config.toml
d_model = 256
d_mlp = 1024
vocab_size = 2659
activation = "silu"
norm_eps = 1e-06
init_std_down = 0.00209
schedule = "wsd"
z_loss = 0.0001
steps = 8475
MLP neurons of a small language model. Each row is named by its layer, matrix (up: input weights) and neuron, and shows model dimensions 0-255. Each number is 128 + 32 x the weight over its row's rms, rounded and kept within 0 to 255. Numbers have three digits each.
After each neuron's rows, "fires in" lists the words (lower case) most often at its 100 highest values on Wikipedia text that the model never trained on.

L10.up852:142113167132182133067087119085108158107126123135096131110152145123125135141101116167141118143076131127145178125095121120131114150173112143187120125173124116096125128152090146083130151122097192155112117138124147080090096145177177073123116072076130147140195152101141138121127134097121173132133130121086132142125119127161089113123153211134174136118170156164142179149169089121100049099203157086147166152110138125092145126114151038040066105152129192081141150086059122097057129152107129101143100106165147128163091159185086126134144049111071153126142086120143107093091126143148059117085106145150149097119098114118137063139133086154106113159099130095144172130123135094126099157149125120147107077126143082111103134133149103050164152193194170105078179086119132105181122063118095
fires in: "no", "just", "you", "least", "only"

L4.up800:143073137121130140111059210147116096127107099144177132147114146103126150141130072123159133009106161105115086101160124155127069137104154111174141117137070147113116125109114135130209146124134136170156110142130132103154159127139137084130103185133144107121123116143158138120089169139118192220112086129122118180079160092169153120084123076120094145143135103170178168162054095168165132146140125071108131145099145110185164180117128088120156154138140168104137100137119180098149120175080114149143145156120073137131122111113175135097054076042143079118138170158222120191109146191100071121144135102133142145150157110098137145129159092106098161109074127130108079160128092115169160158097152141131082159098151132146121125125119090079173160118119155204176146148170114142128128156176140
fires in: "february", "april", "september", "society", "soccer", "march"

L5.up672:150127103101079135182132148101117099171099101115119156157135124115131081133136184118183113119123171128162094097162133091117129117092091153135190182128191133179153131142110149139124191125063137159093130091109178126135166091056122103124071117151165088135149142098107117139045127120119149085131137063133156154126132202179154120139102159143147107074089100164128179089147166155117139110145140154169139124173100135154133185158103166155129090121140083105107085118106112167154164129142111109104123087199103159153168142089087121058173122090140146120128112155137129140151118148126089087113137075100147138145115071076171079153126177133066128154118135127118116167126071095118081090152112172138161152074165126140103155072143062061147167161170233104160113114181068105175082135140160
fires in: "such", "only", "louisiana", "authority", "ecclesiastical"

L18.up237:104131129105110105208081080137082147152068182091162154125103090162185123196156103156196144078168174027113121149184105139118121089150138134089164149109120180084023140151125146111138148085167175136170136161150139177140164127163094111132117057111154143161188105132176177143104155171156121087126124115182115113113094108112140141182127085120176093142111167194134085158139100139148107180136112130122141168121106185097137165205135127108128153191114187181115115118116132110159112138106163131129126161100159076097096139125140073125122121169130162160108182119089132116147120157117126144069122096113091104120149108123170109150155210132120123097143155132113057116151058143125085079131116149140088124115138122110093076104138116143162152094097087107101114111158139089117131093162090
fires in: "of", "de", "qualified"

L5.up13:175147077135111180156095165135146130165096156101096154133095106106133067102138169159135157162083134115129156146165093115112174138099147140120129113114087156119086118131073105104159120124077134184126134132117080167177117072097135080095164145084086106108154117095099124202153119095056160082136151165102093148100108077102118121125092089133093096038111127121144139067143105130163115093104136148179098151173120111092152168201147133113112133118136146116153098103095108140076113169103189125140128137220141085168091153205113151124111104175174184129133200090098094109121094126132174147079139136163133082178132144094134100158117166155141111125132138111099122145127133183095131152131144067130206101183115118117130171160129117185147147067101202074135115117179176152090126076089110
fires in: "december", "november", "culture", "march", "cultural"

L8.up818:129127173137140119181078154155121142120097113147134081140078146185122086113118124135081131073108099126120064123141131117192141195115104077121111115146126084130128129161160121134136108158070110126151113137127145134153130140130162124154133145101140121158090138150114118165132100127060168121125136127175116132151155180148141121162110138161107055158210132130075100169127171135123146086108163105124114169167099128134108117129035107122073120140059145148147172147149156103115086055155134141137127066120156120128107174130040167114126112158135186113154107176106108126130049081190115151066165091142165155206116116106129074179121213125091199110129132183168139105133098053148090154074175101123152193106122080133068166167151156161123110124070129161137143127145135115149123185120114
fires in: "may", "december", "january", "do", "there"

L4.up153:134154091109126152117125090146196162104104142086170127202094094145129101088127109105095135190137080104169150156085119171099093104148121111148063103105160180182087111181122105205108118128069141135194132111165088096105130196100167143154173095080078150099112125152168114097151080134147081106124178126134091078129101132105160093111139169184138152114106135131183081069101153050126078175164157073149111154087089103110111185125132146162092076130183100129135077114184108135095174097163107128126111125129139092115149063099132160084139131194115117152147155090134121109108071145133133170115122103119094166092111170122097146129123114108095135115180128160057163082128119166126112153166100169156115077123150106130061134118142063128158081106123039140134138127171136127128113138123115
fires in: "received", "km", "critical", "receptor", "character"

L8.up455:172157129157155139125076119145119160105120145179146139155107166176124071177093160131058127146158139074106151146199163109121133098169153031158131096107133099119162126117103114112185087201142157143160118108153096170157190154183138127135115121138147149110150166163203160138133118120105065093117100160127055120135235144135149108095110148111056145130189201133123121142073082123107126135171142082100113101126124125127141137124117154105142105115071123134129174132098105125081062103173067124142122107113126136133170135107174165126114160042140152148103148150163156148178156088096127077081132124049137130169125091142113125135121158077129149129134132104146128102129166129116121142155173097156097136140163192132081127116090129110159123137106065127145083084184163210146137156151168
fires in: "two", "children", "both", "virgo", "cincinnati"

L4.up868:098115175111122144159146149106092124139102135079174124199128098116127132141129126109125131102171148098089112114109160108142067122148149120083156157142146144127145142119105093092160127131186096097151120134145101087119149133055112096083192087186194144121117169041108168118096120142163092144129131125075096115133109118149133101161131132125131153100161103134111136122090189161153155090136098166079136107123123130166142051184123113101125129121130208104161133176089121086119080170155145188080103113157150116126143084088136110151084052119100103222122081137093128163121165185084144217166138150098155099156143124154158110151119091094100061103145127153155160123129157220183173114177122163070122154131137132123128144087126112181097071140150113095144068137173088099127177074138091
fires in: "june", "junior", "march", "may", "september", "april"

L5.up911:180093160091100114114077146150096162165061111130174140194162091141139198112144181116144145086087119177125097142149131095130140069110096153079090132126104126079103126090139111074118073123099120120063181160146156128159153098157175162120114188132099145088142155122147148113116132128179122156136141113140072095123086077099142102128120097083118123146113134112124176120186101076192061143131149121157166148104168117082152152104126151125138146183164099109084102075107190178146123084067107136158096171101157115114151138131168121163101164138083143113113131185149169143122119031160119053123121049109109141146160139157218136117127085075078154114124132124133109087122103134147128110121154153109150171112083162125105116128149150190114105152227102138137190145145125126105131144160082
fires in: "years", "children", "debt", "version", "restoration", "access"

L3.up947:146130134092122122103156079187196124117050137107173090070124143088126146130143210128134126131130171135115151096149126121104075088146128164159181183137117122159119127108140137157094190079081169152120120122119108161129164109170153138142157143177161099172107198108097152158157125159159083098112083131118161104121164155122079191132155113145085064108111144121127152173105135130157112114130113138090079084094130150140167166086136092143171126122112160102141085185111101143165139108147111085133070098135148215155167084084139108057088083162129073131149090099138126179127134155144083107113099122068149130077161097163174151107124092142091064118100135149153110136128180142155115120128153119123143160131037067127079107092150146085157188148092133088139077075132139114104198142138191
fires in: "de", "degree", "music", "deep", "deal"

L5.up890:120130159117158169195107155112072128178113133119109221109149082096108158143149083149157126150186129169149090089116191132116128152154117105114146096149160154121098128138120145163132139106086085070124115153127113108152165107122169116137166122146090173087128133125197175149089124155142179118136131106094050109123137093109115107098091103159097174097100153167150191181116121145084157071094151109188120128134088129065173179161167149106117167076168183153159097084128140079092121147130122125133125097128138114146142083058138147158162118168109140174094125125175153142173115073133065110099136162104172106127154149098137068139127166153132081052073136139114147158132142134128082118043132138082146109127128142111139137153168053183170198138183126132155141135166172117097158118060173
fires in: "gourdou", "family", "principal", "appointed", "australian", "vincent"

L10.up455:142165106128117152093093103145119160093104133156134092160133106128130054085101125156138154133165115108091096167108160152140113133109096083117104129166113126183164134118089101130154086104107125087133154191179151142153129137154147136085142121123101121133071168123169069152145150074200190117128122145194123139158085114082133155179142195078154159179112151164120149140105098126077124137096141051075193082162073203118097151165135089124122118203100068120096128132115163124155154168134131094122126160140086085153134141109141086114125103161128072128094170096117107144141149130132061073131105146137120066139047090092138099094123073147107143170109138151174133109129207120154150117099158151124089118116120116115112106085171152139094155128098033018110138085092106109151141133145150
fires in: "best", "life", "principal", "largest", "introduced"

L3.up711:093131198099125094102097155119178065085139152104132092097115098151129113154099072119128120114208115145162106169182115148106088156119113238144149119130080134097164133140141114132135129103143153086135134105159124095080111113107147136135100037106123138072079111110144154127094120151200038170128135130113085126108111148121057171114139110133150105084152151091160112112121093114160106136156105127145137132134084163149157157116154120185098116117113113161088139140128124108104117148125097081153094100116169083133218126158101133157102137096164150152155107156184135199089167114155193123168126108152220126094172089193117122112128131118121140104099129055158160119128205132103143171127096098099087096179103098135097109100088105128171062141113102185142108069179119103139131158175101
fires in: "over", "age", "culture", "well", "high"